From a checkpoint of a small transformer trained on Wikipedia.
Training: a variant of Muon for these matrices, 172M tokens, 5262 steps.
MLP neurons of a small language model. Each row is named by its layer, matrix (up: input weights) and neuron, and shows model dimensions 0-127. Each number is 128 + 32 x the weight over its row's rms, rounded and kept within 0 to 255.
After each neuron's rows, "fires in" lists the words (lower case) most often at its 100 highest values on Wikipedia text that the model never trained on.

L3.up31 [133 114 131  94 108 118 118 107 139 162  77  89 158 145 153 165  81 175 129 121  89 117  28 119 130 150 113  68 138 131 169 103 114 145 114 123 128 126 110 145 130 111 144  91 111  78  37 152 120 112 214  73  76  87 114 113 115 110 130 122 117 124 138 163 117 180 101 195 174 118 143 108 121 101 147 127 111 198 151 101 100  40 146 114  94 108 118 174 131 152  93 151 133 208 154 120  95  91 166 101 122 160 139 137 111  83 164 154 114 120 154 135 121 105 120 145  93 181 124 133  76 191 116 151 209  70 126 108]
fires in: "s"

L2.up83 [ 72  84 120 127  93 126 120 166 105 148 137 184 179 124  89 168 137 132 104 120  92 160 153 101 133  68 155 107 157 133  94 154 167 168 143 122 116 192 139 144 143 142 126 125 181 123 157 166 147 143 188 148  75 174 141 156 101 120  49  79 162 143 167 146  93 181  83 116 194 102 109 131 114 174  95 151 123 172 101  68 130 146 131 110 171 112 165  81 103 115 148 154 121 123 121  82 134 132 133 170 181 148  89 146 123  74 119 195 150  85  86 114  72 189 156 123 119 113 174 111 123 128 133 117 147  96  76 147]
fires in: "by", "with", "also", "the", "at", "near"

L7.up185 [112 161 130 110 163 129  98 123 112 100 189 149 138 124  98 179 162 146 107 123 125 152 111 102 120 122 143  90 110  78  95 139 119 132 111 108  70 151 134 128 224 126 183 123 160 122 141 109 107  66  94 118 104 124 132 146 123 163  56 142 103  92  40 119 169 132 155 119 128 145 142 135 117  70 171 122 221 138 123 136  89 103 167 114 179  67 128 101  63 102 110 205 136 157 132 127 115 171 108  91  75 173 132 118 101 160 149 130 142 164 145 161 157 111 184 137 124 102  68 125 135  79 176  89 174 126 114 136]
fires in: "to", "of", "by", "with", "from"

L9.up122 [115 137 116 170 174  90  79  61 148  64 123 125  81  66 125 126 116 205 165 122 141 105 137 205  91 145  85 111 150  88  81 131 127 133 177 148 165 150 136 113 137  80 103 132  81  98 124 114 137 127 150 147 108 143 109 132 105 144  96 145 121  98 129 158 116 139 121 115 102  86  97 138 170 140  62  81  89 145 149  83 125  90 154 151 161  94  99 152 157 154 160 153 121 137 111  81  91 132 139  33 172 157 116 186 100  81 177 124 114 153 149 128 161 136 106 146 166 140 158 106  55 173 155  97  78 122 136  72]
fires in: "in", "years", "months", "to", "days"

L2.up401 [119 117 145 123 115  64 105 114 160 154 133 144 165 151 150  65 114 168 152 133  54 166  94 104 103 109 150 142 126 107 115 107 137 150 106 122 171 103 130 159 100 130 121  92 137  99 106 123 144 124 166 130  84 123 116 114 155 142 115 136  68 155 122 137 114 163 111 101 140 154 155  96 113 104 175 126 204 121 117 202 122 118  87 173 173 180 154 120 158 133 118 126 153 114 113 115 207 111 137 160 137  39 184 155 168  75 182 219 129 101 129  41 121  51 134 110 132  81 110 104 165  95  99 130 142 136 130 151]
fires in: "s", "two"

L7.up260 [ 81 132 111  89 114 172 146 129  62 111 159 157 147 131 138 142  86 112 143 175  61 154 139 117 165 147 128 156 121 147 165  70 184  86  76 149 188 149 169 170 175 113 141 117  56  89 136 175 121 119 105 127  79 184 112 146 143  95 160 144 123 151 134  68 108 126 129 109 157 109  66 157 140 156 131 128 126 153 167 108 148 157 156 114  71 124 113 110 125 137 107 168 162 150 143 122 143 128 143 129  77 135  79 105 184 150 187 127  72 105 118  97  84 129  72 124  88 101 112 135 100 142 132 160  89 105 103  98]
fires in: "to", "from", "the", "between"

L7.up536 [138  99  86 110 175 133 140  97 100 173 101 152 177 187 200 142 121 102 149 199 100 163 161  74 117  88 165 160 188 139 188 117 155 108 103  95 135  99  90 148 128 125  69  83 104 123 158 156 109 147 144 140 181 116  86 175 119 129 101 141 109  80 128 100 137 107  89  92 120 104  89 116 157 116 139 147  50 155  93 122  93 130 104 105 156 154 146 143 151 129  73 154  65  71 142 139 105 151 158 168 102 134 140 174 120  89 109  87 104 135 128 157 130  91 163 127 115 131 144 135  71 119 154 141 138 130 124 202]
fires in: "that", "although", "what"

L7.up207 [ 69 141 116 175  74 124 100 142 115 164  89 121 168 124 167 170 115 186 124 178 151 103 145 102 131 112 169 122 156 125 187 164 144 169 108  93 115 127 157 171 139 150 153 123 101  87  84  67 148 124 113 165 133 151 126 169 134 105 139  94 118 136 118 145  96  39 190 180 147 114 131 105  92  68  97 124 108 176 112 165 123 119 126 143 113 142 191 138 133  80 113 163 182 136 102 140 109  88 132 151 120 183  99  85 112 161 116 177  67  87 138  94 153 135 162 140 131 136 143 127 149 124 130 103 150 176 104 133]
fires in: "to", "would", "t", "genus", "not", "noted"

L4.up742 [109 130 177 100 152  41 120  98 121 118 173 159 171 154 114 129 135 155  85 139 113 115 133 104  88 140  96 112 129 142 120 153 119 120 110 121 171 119  82 163 176 211  64 122 148 146 137 135 135 159 157 133 137 121 167  61  82  87 150 126 119 121  91 117 126 158  90 161 129  88 179 144  78 155  99 144 145 147 147 118 130  82 112  95 169 180 178 111 173 117  48 112 126 128  99 103 152 126 144 114 138 127 126 149 137 218 124 212  66 121 131 123 124 186 142 113 115 134 115 134 203 100 118 102 101 131 176 171]
fires in: "of", "in", "nominated", "miguel", "on"

L9.up825 [131 106 130 110 158 158  50 126 126  97 152 131 157 121  73 160 112  83  55 109 120 156  82 149 134 106 106 132 133 114  57  51 100 176 104 132 129 146  87 135 160 124 199  92 131 119  99 109 151 154 120 119  76  95 195 130  93 105 175 167 118 160  54 158 111 164 151 195  63  84 113  97 139 152 133 178 100 139  91  91 130 109 106 215 151 147 166 111 139 141 111 178 125 122 140  74 173  99 198 130 116  97 138 139 106 104 148  78  93 146 114 101 116 179 129 108 106 106 173 171 141 153 148 103  98 121 149 148]
fires in: "with", "in", "of", "ireland"

L3.up486 [136  50 142  86 135 181 157 130 135 127 166 153 149 166 137 155 163 155 131 131 150 125 173 125 195 144 150 127 132  85 129 109 125 155 133 124 107 108 106 223 138  85 157 102 135  84 183 103 154 124  98 129 129 145 149 195  76 124 116 101 127  49  90 146 115  79 155 137 122 127 112 149 128 102 121 174 115 133 115 189 110 141 134 111 104 142  84  91 192 139 103  89  82 172 156  58 176  95 120 147 100 121  49  77 155 144 114 112 159 129  85  88 143 141 187 111 111  67  95 162 164  68 135 118  75 132 151  72]
fires in: "him", "after", "cup", "out", "building", "himself"

L9.up887 [118  67 150 116 174 153 120 115 133 142 163  96 180 143 170  37  96 126 140 170 156 123 126 110 107  16 109 142  98 147  77  73 187 117 182 108  95 166  86 127 168 109 118 149 186 137 196 106 109  77 167 153 147 114 134 121 177 155  98 147  69  97 117 155 124 151  95 117 127 191  98 111 102 146 154 157 149 158 123 170 156  79 139 118 154 101 109 101 172 103  57 172 117  76 102  53 100 127 144 156 135  85  96 187 144 135  89 153 159 131 146 110 154 123 106 115 116 104 164  90 157 119 196 130 149 148  97 108]
fires in: "it", "manager", "she"

L9.up511 [167  78  56 150  66 120 108 109 109 154 139 103  82 121 149 163 114 152 150 172 127 108 107  93 147  70 140 138 106 126 145 168 149 174 178 110 113 139 171 142  78 133 141 127 171  88 103 148  65 146 126 160 104 174 118 135 103 167 123 125  96  99 117 109 146 109 120 197 126 113 136 137 117 169 114  97 141 180 145 131 122 178 130 143 117 113 122 149 124  87  69 112 105 191 107 143 104 115 143 202  57 195 171  51 146 140 140 142 125 143  86 126 139  77 120 165 159  79  95 163 161 130  93 174 103 121  94 106]
fires in: "to", "also", "who", "that", "must"

L2.up24 [128 121 139  88  69 141 147 187  92 120 184 146  98 127 132 155 115 157 140  95 147 103  98 166 128  97 110 110 104 139  62  68 112 200 105 180 114 155 105 113 140 114  87  95 127 145 128 117 156 140  81 188 143 123 126 167 183 149 123 120 168  58  78 145 152 128 147  87  96 135 138  99 144 170 142 113  76 161 167 108 174 151 126 166 177 135 142 122 110 100  94  98 133  77  48 152  73  86  77 133 133 121 112 165 152 191 191 111  98 125  76 143 108  72  99 201 113  84 149 178 139 128 155 172 138  87 119 125]
fires in: "cup", "league", "championship", "round", "football", "basketball"

L9.up414 [121 106 130 111 131 149  44 141 112 113 153  58 134 100  72 100 204 114  99  92 155  75 114 120 142  79 107 144 104 108 149 134 128 138 110 139 123 174  99 138  99  62 149  88 130 137 152  78 110 105  94  84 138  74 161 204 110 115 135 126 125 125 112 155 198 112 118  78 161 106 168 166 153 111 139 150 152  99 146 134 136  89 147 100 123 187 124 155  93 114  93 145 163 135 163 112 170 162 158  98  85 131 150  89 182 121  94 126 131 164 144 142 135 143 145 143 144 120 153 124 157 125 182 138  55 103 127 147]
fires in: "as", "known", "called", "such"

L4.up843 [ 61 132 185 137 151 137  99 142 177 105 118 152 147 140 119 132 156 127 128 123  63  69 101  53 162 147  97  73 100 135 120 116 109 173 134  54  72 176 157 130 195 191 113  64 126  96 201 115 142  95 106 108  93 126 129  97 109 122 139 102 123 112 155 117 137 148 108 130 144 131 116  90 125 124 180 109  96  95 125  96 145 112 120  67 131 214 175 103 129 178  69 135 151 164 118 130  85 112 133  68 127 126 121 129 122 117 125 141 174 158 138 160 116 138 126 108 135 129  59 144  85 131 135 111 150  81  82 174]
fires in: "and", "or", "as"

L9.up796 [ 89 171 117 176 149 174  47 108 169 181 160 115 159 130 142 126 174 104 158 136  97 147  50 163 137 145 117  89 110 128 168 100 119 109  77 110 160 162 119 237 129 102 134 106 102 148 139 184 154 115 194 100 129 139 128  91 156 141 111 120 122 138 112 143 198 164 146 132 115 118 116 175 121  85 139 171 108 158 134  55 150  96 158 132 130 137 132  84  93 159 127 142 133 105 126 174 119 152 138 166 109 136  86  94 129 116  82 145 151 151 129 151 142 133 158  69 185  80 113 112 163 144 124 138  70 160 151 123]
fires in: "on", "at", "within", "under"

L3.up652 [116 186 111 129 106  66 180  99 147 122 139 154  97 166 121 117 137 150  53 133  79  90  69 164  80 167 165 115 145 104 148  96 164 123  70 140 117 101 112 109 136 167  82 124 131 199 156 134 167 145 123  98 109 114  97 168 127  98 171 106  90 118 150 103  87  95 105 173 140 159 134 155 119  88  82 118  60 109 156 146 106 192  95 141 179 149 119 115 149 132 135 109 132 150 105  63 136 139 133 198 114 151  97 129 156 156 156 109 129 157 109 156 135 147  74 147 189 154 119 129 169 123 149 165 167 157 109 157]
fires in: "of", "nation", "singles", "king", "position"

L2.up414 [ 79  59 108 125  99 115 148 189 136 156 177 115 150 106 198 129  98 112 144 127 163 125 178 149  78 169 157  69 170 103 126 148 172 153 150 141 126 143 141  80 154  74 149 112  69 139 165  97 163  90 128 133 108 115 164 106 164 124 115 173  75 127 145 148 132  99 140  87 114 142  99 117 124 144 128 147 107 108 144 117 126 134 124 168  86 134  92  73 114 155 191  99 114 167 109  98  89 119 107  91 131 162 122 106 161 119 194 190 117 106 127 183 163 101 126 127 102 111 143 125 134 119 156 171 179 104 130 122]
fires in: "at"

L2.up778 [103 142 166  73 179 119  91 140 193 136 132 132  96 154 162 128 111 147 106 154 104 115 127 129 158 149  76  65 162 148 117 136 143 170 139 130 138 158 136 122 107 129 165  96 127 116 133 170 103  97 197 141 135 105  69  92  67 137 183 160 138 167 124  80 111 135  59 117 168 131 128 158 113 120 134 174 130 193 131 104 122 162 120  57 164 146 126 106 141  76 131 135 153 108 131 128 159 145 111 146 120 155 136 174 167 141 128  97 129 111 102 149 171  97 176 149 126 137 122 117  78 122 141 187 120 118 115 118]
fires in: "or", "while", "this", "its", "than"

L2.up153 [119 135 135 124 130 103 167 108  57 154 171 154 101 119 151  99 116 196  58  91 109 183 141  88 140 117  99 116  85 164 121 105 154 108 129  80 127 127 214 131 132  73  94 114 120 152 176 121 161 143 162 170 116  95 156  84  94 168 125 128 142 101  70 138 115 161 109 115  94 132 128 160 147 150 132  80  61 154 123  61  73 110 120 167 126 173 128 108  53 124  74 150 169 111 167 164 118 159 102 114  70 170  98  99 117 144 129 113 138 163 137 197 190 115 184 158 147  88  69 113 137 121 130 121 166  80 133 127]
fires in: "of", "including", "such", "1", "later", "members"

L7.up506 [151 154 171 118 110 141 174 103 106 133 126  96 227 154  96 151 163  64  90 175 131 115 118 152 153  95 156  34 120 141 145 141  86 133 151 151 159 154 112 146 115 186 146 126 113 111 139  87  91 125 143 173 103 140 127 166 176  79 105 154 158 120 199 126 146 135  95 122 149 142  92 141 208 102 130 137 134 164 152 121 166 144 117  90 184 115 142  97 118 134  98 132 107 125  73 170 123  88 193 126 152 131 120 179 115 113  83 184  80 150  43 121 129  94 183 119  96 222 145 174 138 191 157  96 123 202 116 114]
fires in: "a", "appointed"

L9.up877 [134  75 125  86 144 137  95 150 103 121 129 150 112  99 108 191 108 116  87 177  86 174 123 120 136 156 112 110 143  97 152 144 177 135 151  89 121 168  91 126 160 109 140 113 107 135 115 187 123 199 158 141 133 100 113 100 149  79 141 109 183 105 103 102  88 106 156 206 183 167 100 110 137  95 122  97 128 197  91 102 173 156  68 177 136 120  94 117 129  99 116 167 121  97 179 106 145 125 119 109 116 128  69  93 146  75 106 100 153 148 139  96 137 168 174 105 125 149 104 161 170 182 167 195 176 130  69 101]
fires in: "the", "its", "to", "as", "of", "in"

L3.up627 [137  64 177 165  74  95 105 160 103 104 165 194 220 139 119 146 172  92  88 108  67 110 147 126 145 168 163 105 146 159  83 158 135 149 123  61 105 175  89 138  63  84  92 127  93 153  85 156 143 148 113 171  91 135 133 145 150 107 132 149 141 160  64 147  99 116 157 113 102 126 102 150 118 156 143 102  86 140  91  88 138 108 152 132 164  94  62 129 120 119 103 101 143 106 126 106 140 132  82  64 143 100  75 151 148  93 138 134 133  67 140  51 137 163 129 137 150 101 108 138 139 145 159 158  48  97 156 146]
fires in: "league", "cup", "namibia", "championship", "season", "total"

L2.up109 [142 161 144 120 165 110 127 141 168 150 153 100 112 204 171 165 159 173 130 123 141 140  86 156 109  86  15 137  28 122 120 106 121 140 121 117 123  96 130 178 150 165 190 143 133 123  52  68  48 117 132 193  96 109 114 107 130 131 153  95  87 140 131  97 119 174 107 146 110 109 125  84 160 150 164  88 114 118 114 143  97 129 172 149  91 106 112 105 111 110 100 174 110 129  51 112 198 117 138 134 163 137 134 148 126 130 119 129 122 133 105 152 136 144 147 154  67  95 108 174 100  99  25 170 146 131 121 145]
fires in: "has", "with", "is", "having", "have"

L4.up798 [ 99 124 160 158 144 150  84  99 174 184 115 133  71 148 143  97  90 138 111 152 135  36  43 157 187 123  93 108 142 115  96 103 135 118 133 153 197 108  86 149 109 134 100 134 178 109 150 143 158 148 111 139 127 146 122 151 132 135 180 146 138 104 157 111 174 172  93 170 145  82 132 143 134 144  81  96 111 138 121  94 141 149 159 188  86  90 136 156 152 126 149 127 149 128  53 114 205 192 135 149  88 103  46 193 121 182  90 129 135  52 155 189 137  94 152  77  55 145 107 100  97 108 156 123 133 152 144 102]
fires in: "it", "they", "there"

L3.up576 [133 114 106  96 115  47 150 102 130 105 115 167 162 126 125 140 136 158 117 138 144 155 152 136  66 108 177 124 112  97 174 129 137 101 124 114 115 112 163 123 165 101 104 153 114  68  88 161 133 100 126 144  50 141  94  71 110 184 200 101 133 127 156 148 153 169  85  92 135  61 112 109 117 130 160 140 147 130 152  71 114 128 161 163  77 149 122  98 145  74  61 124 142  85 118 185 117 106 149 106 124  77 107 169 125 187 154 164 146 120  68 109 132  42 159 133 103 126 118 181 125 119 152 116 138 137 108 102]
fires in: "of", "largest", "once", "s", "however", "next"

L9.up209 [111 105  81 127 126 158  61 125  91 130 104 100 144 137 163 178 131 145 145 145 102  94 128 119 195 101 122 137 114 167  93 154 124 134 109 154 152 122 126 130  76 130 111 139 116 149 102 161 169 119  70 142  87 152 104 137 177 106 147 170 121  96 158 156 182 132 132  72 204  60 107  70 140 157 154 100 117 144 102 113 160 154 113 131 126 124 128 126 140  96  90 121 118 200  90 133 109 133  95 129 135 179  98 111 160  94 110 138 157  81 124 100 122 121 129 175  82 150 184 135 100 107 137 121 200 118  96 154]
fires in: "can", "could", "would", "may", "not"

L7.up847 [197 118 141 163 167  92  72 110  85 215 112 145 202 118 150 125  99 139 170 105  72 104 112 116 136 141 178 159 146 121 113  82  75 135  52 149  77  88  82 132 129 141 114 170  98 114 113 129 112 157  95 175 130 131 155 135 122 116 110 118 134  88  82 145 106 182 124 166 156 188 114  73 110 125 153 122  78  92 151 152 147 134  76 138 152 131  90 112 178 145 156  76 176 106 119 121 122 165 177  72 192  70 130 123 115  62 140  83 185  93 188 108 111  65 168  68 102 128  80 165 114 133  77 137 116 120 103 110]
fires in: "that", "cricketer", "housing", "following", "europe"

L9.up497 [119 133 135 104 131  86 133 114  87 108 131  95  77 114 134 169 157  94 208 116 143 113 145 130  79 106  89 116  78  55 123 134  92 134 120 110 109 129 145 109 148 111 152 132  84 148 129 187 116 166 169  88 104 147  75 146 185 110 117 150 171 132 115 139 102 134 140 134 226 147 145 113 166  98 130  90 168 135 158  91 173 112 113 142 131 172 101 114 125 119 159 173 138 101 170 169 119 170 171 214 133 135 120 127 108 104 110 138  96 108  98 158 129  51 202 123 133 173  54 125  93 129 124 168 208 126 154 134]
fires in: "to", "of"

L9.up895 [139 143  84 132 156 101  56  87 152 114 125 143  49 139 215 129 123 128 179  84 159 129 101 151 141 102 190  61  91 154 156 134 123 134 117 161 139 116 135 159 136 133 116 121  75 152 124 152 102 108 174 110 130  62  97 128 116 120 168 137 147 125 146 121 158 143  81 197 172 138 184 143  89 155 103 164 177 125 143 125 110 134 110 110 225 153 149  89 152  67 154 106 113 169 109  76 122 120 127 133 138 149 117 137 121  82 113 192 159  85  64  91 114 181 133  57  82 141  78 146 146  89 155 157 114 110 146 130]
fires in: "for", "are", "have", "s", "a", "with"

L2.up69 [192 144 130 138 182 135  82 121 193 110 132  99  95 160 112  88  79 109 168 142 139 121 142 156 126  77 142 155 219  71 154 126 120 159  86 145 139 126 124  83 139 124  83 185 168 110 164 128 129 149 111 154  92 169 143  65 113  67 120 176 107 109  78 118 138 127  99 158 107  52 134 125  95 104 154 143 148 166 126 178 108 145  59 143 133  79 135 138 144 103 127  68 197 180  81 106 161 161 126 121 101 147 121 130 106 103 128 114  82 159 153 152  98 156 159  81 155 164  88 147 131 135 182 177 159  95 129 125]
fires in: "they", "others", "germany", "attendance", "alliance"

L2.up835 [115 111 165  85 101  98  87 175 222  99  82 201 158 120 150 166 153 140 136  69 171 108 145 166 184 120 106 152 101 123 114  88 122 166 123 130  91  89 125 121 100 128 166  83 146  83 198 116 123 127 208 121 146  91  88 126 180 143  79 116 178  98  84 116 124 126 102  81 150 117 156  98 140 162 183 133 166 161 158 140  73 196 135 128 157 114 150 104  92  95 161 137 153 147  90 111 152 198 115 142 109  87  71 144 118 111 114 121  83 103 125 139 125 135 138 113 144 126 140 129 125 129  96 143  83 124  97 136]
fires in: "of", "the", "by", "often", "from", "was"

L9.up891 [174 172 172  76  94 132 107  75  70 156 156  93 158  85 114 168 166 163 149 123 160 145 135 213 162  91 107 147  90 116 100 140 162 136 137 104 209  83 102 110 142 138 108 144 103  92 103 139 166 104 208 117 108 145 113 137  90 120 142 103 106 135 149 135 128 122  72 191 107 148 122 169 130 109  90 122 134 159 115 127 136 156 151 135 169 161 157 129 122  99 111 164 136 114 121 130 118 137 118 107 167 131 141 110  78  82 120  99  87 120 144  77 135 120 144 100 131 120 130  72  95 131 129 139 123 126 118 148]
fires in: "to", "and", "for", "yunho"

L4.up91 [182 123 117 139 169  77 158  99 171 137 154 128 116 156 151 143 154 130 130 120  88 115 148 132 122  67 144  78 112 145 155 106 108 142 190 103  74 133 144 157 125 107 187 118  96 106 146 141 124 162  91 147  91 119 219 111  85 137 118 118 171 175 129 114 142 155  72  84 123  51 130 131 147  91 156 147  96 152  84 127  92 114 145  85 130 140 151 118 125  51 143 135  70 140 130 155 131 150 157 131 136 160  34 133  95 102 104 105  92 137 127 157 133  82  98 102 138  94  80  89 161 157 109 166 138 108 104 103]
fires in: "of", "together", "often", "one", "with", "mosque"

L3.up488 [117  84 151 116 124 148 138 135 100 123 220 119 132 193 106 137 161 148 129  93 141 135 112 154 134  94 116 103 153 118 159 146 132 167 162 145  86 165 114 128 135 149  75  88 128 120 131 102 149 163 145 104  69 204  64 208 117 153 128 103 129 150  87  69 151 164 111 121 139  77 165 197 162 151 105 108 132 117 158 123 123  98 121  92  79 111 165 151 154 151 135  88  78 118 136 100  78 179 141 102  97 107 157 175  74  86  99 170 133 144 127 127 172 176 149  87 129 111  74 154 144  69 149 153 139 137  85 160]
fires in: "it", "him", "the", "himself", "those", "what"

L9.up563 [162 130 126 106 177 227  89 157  99 120 130 148 105  70 141 150 108 166  75 153  71 113 149 149 110 137  98 128 150 146 121 153 135 152 108 153  84 157 146 156  82 101 162 125 167 138 183 159 119 110 133 139 128 125 172 122 133 119 175 126 201 165 115 172  64  99 129 121 126 129  60 104 166 135  73 157  99 142 108  79 186 119 114 130 162 164 136 152 123  82 112 113  38 134 103 136 152  97 158 145 142 133 108 132 121  92 182  80  83 180 126 128  47  95 138 129  86 154 159 105 159 124 106 105 105 143 133 126]
fires in: "on", "in", "but", "together", "died", "returned"

L9.up141 [101 157 150  89 158  83  78 174 126  85 169 165 127  79 154 129  46 168 131 212 151 166 163  82 169 146 140 134 146 131 106  98 133 140 120  79 144 154 178 156 128 140 163 161 127 135 165 155  66 104 142 118 116 104 103 106 163  95  99 156 126  89  64 174 164 161 131 151 132 109 175 178 105 142 143 133 171 138  95 161 118 143 198 127 162 118  92  97 121 126 110 111 122 113  90 108  81 137 129 127 119 133 133  96  81 167 130 193 134  96 112  51  90 135 123 116 128 124 151 166 146 112  74 145 151  88 160 107]
fires in: "by", "at", "as", "on", "being"

L9.up160 [108 108 118 123 118  74 132 124 143 173 160 151 127 110 205 172  97 187  83 152 136 178 134 125 131 168 147  90 142  67 182 119 130 121  82 159 199  90 156 136 162 125 159 166 132 119 127 131  56 121 120 114 111 127 126 157  69 169 100  73 145 165 108 149  97 173 116 109 127 134 158 170 116 166 113 112 167 150 178 114 144 183 123  73 175  89 116 155 102 145 100 103  78 118 129 163 134  69 130 127 141  87 119 100 131 149 101 145  91 192  94 127 132 126 137  60 136 155 149 187 128 141 129 165  75 171 125 158]
fires in: "his", "who", "a"

L7.up363 [104 137  96 145 147 143 117 112 130 146 203 108 141  93 179 129  75 158 164 122 131 160 113 139 104 140 111 118 184 135 118 194 148 152 102 162 127 119 116 157 111 141 106 139 142  87 165 108  57 131 123 145 103 193 109 174 133 145 113 132 161  94 120 127 123 140 167 125 145  75  93  66 130 130 131 159 118 178 128 137  91 103 136 130  74  42  95 136 119 139  50 112  64  91 104 115  82 134 167  90 171 164 117 187 112 137 129 159  95 170 137 105  69  55 186 106 116 135 139 132 115 161 132 144 164 143 185 127]
fires in: "a", "to", "scored", "back"

L2.up855 [132 110 187 165  95 105 137 161  97 109 136 162 155 124 180 121  50 156 114 135 162 129 153 107 135 101 193  95 139 179 133 156 112 139  95  90 129  96 139 195 154  81  93 108 110 161 113 157 121 158 105 112  97 122 117 208  99 107 122 216 171 117  99 176 127 139 129 125 135 125 172 152  61 139 121 144 140 150  77 173  49  95 123 122 185  98  83 127 101 144 155 144  92 120 158 107  37 104 147 166 134 130 159 145  68  94  73 146 130 139 125 146 184 156 132 154 135 116 131 127  80 118 125 167 158 117 122  86]
fires in: "first", "only", "mother", "last", "december"

L3.up525 [135 139 105 105 162 143 124 148 132  85 172 129  56 186 134 130 140 136 142 140 117 115 150 148  89 111 156  68 101 105 160 168 122 120 137 114 108 135 200 130 121 100 196 122 197  96 156 149 127 197 130 128 111 144 118  95 159 160  73 146 150 110  73 127 194 111 138 153 123 132  97 132 112 155 155 116 142 104  94 103 137 103 114 107 195  79 141  95 135 108  38  97 184 178  99  83 144 113  64 173 124 148 147 115 146 130 140 124 125  59 161  99 113 203 152 119 117 139 132  63 177 127 135 141 198 154 110 116]
fires in: "by", "for", "on", "barclays", "area"

L4.up453 [134 120 118 138 157  78  53  80 111 125 126 172 120 127 102 193 103 159 149 164 105 148 121 106  94 161 129 102 132  83 147 153 213 108  98  97  66  99 111  91 150  96 159 138 145 118 135 120 140 163 112 135 146 122 164 127 154 182 148  89 182 112  61 131 118 126 123 145 113  94 161  79 140 120 116 110 123 110 127  91  84 143 162 102 156 137 119 141  98  95  68 114  27 129 104 114  82  99 202 146 119 131 103 144 128 145  88 130  90 102 207 165 116 205 147 101  87 116  98 120 154 112 167 118 121 142  55 171]
fires in: "by", "with", "and", "of", "genus", "species"

L2.up858 [127 115 112 153 139 146 132 109 101 138  76 130 170 165 147 131 162 102 140  55 123  96 123  79 162 112 150  84 123 118 142 145 146 182 129 193 112 161 141 190 188 137  86 123 193 114 106 158 114 137 159 144  95 136  99 121  99  88 106 105 156 151  93  55 176 142 142 136 108 193  83  92  93 137 119 147 180 162 141 195 151 127 142 121 153 116  91 109 106 128 120 143 125 143 162 153 132 208 143 131 104 121 138 180 167 167 140 102 132 145 128 183  93 141 122 172  65 117 129 216 123 113 166 112 100  68 106 123]
fires in: "to", "by", "for", "of", "on", "from"

L7.up507 [184 139 119 146  87  81 141 120 181  79 149 140 109 109 130 137 150  69 161  87 119 110 199  90 106 182 123 128 128  97 147  88 181 124 113 119 103 116  95 165 122 105 109  91  87 126 136 136 138 186 131 162 116 102  88 129 129 128 112  86 134 115 112 128 125  79 146 139 138 138 157 100  69 167 146 169 148 222  71 138 130 117 145  91 141 120 141 153 113 116 111 145 103 165 113 100 160 159 101  93 140 145 119 129 182 139 123 110  94 110 138 158  60 114 192 168 146 127  47 157 130 107 177 110 158 185 113 132]
fires in: "of", "these", "across", "for"

L4.up555 [158 160 155 150 157 169 159 123 140  92  97 120 127 183 137 192 148 118 145 110 131 167 107 117 148 137 126 116  77 121  76 129 137 138 136 128 129 104 160 143 122  74  75 143 159 142  94 110 119 104 166 194  96  80 124  76  98  97  93  89 143 146 152 104 151 126 101 183  77 146  95 194 136 187 146  70 137 196 164 112 157 124  54 193 116 100 132  93 147  66  62 160 163 104  76 126  80 152 111 106 171 141 130 109 122  82  68 136 161 124 154  95 128 144 168 159  94 138 148 166  94 170 123 156 160 124 139 150]
fires in: "has", "have"

L2.up168 [137  99 150 115 141 116  76 175 173 119  88 148 104 160 129 136 107 110 147 118  79  44 133 128 178 102 162 131 140 123 133 154  67 196 142 125 170  74 139 116 158 132  88 173  93 148 147 128 141 149  65 155 127 157 155 132 108  31 114 105  94 141 148 168 132 127 174 137 137  74 114 135 170  96 123 112 167 160  79 137 135 141 117 131  69  41 151 135 107 103  99 116 153 153 119  68 164 185  97 135  92 169  93 125 116 109 112  62 116 103 101 111  95  59 140 109 109 134 118  96  75 142 137 104 111 165 160 122]
fires in: "they", "them", "government"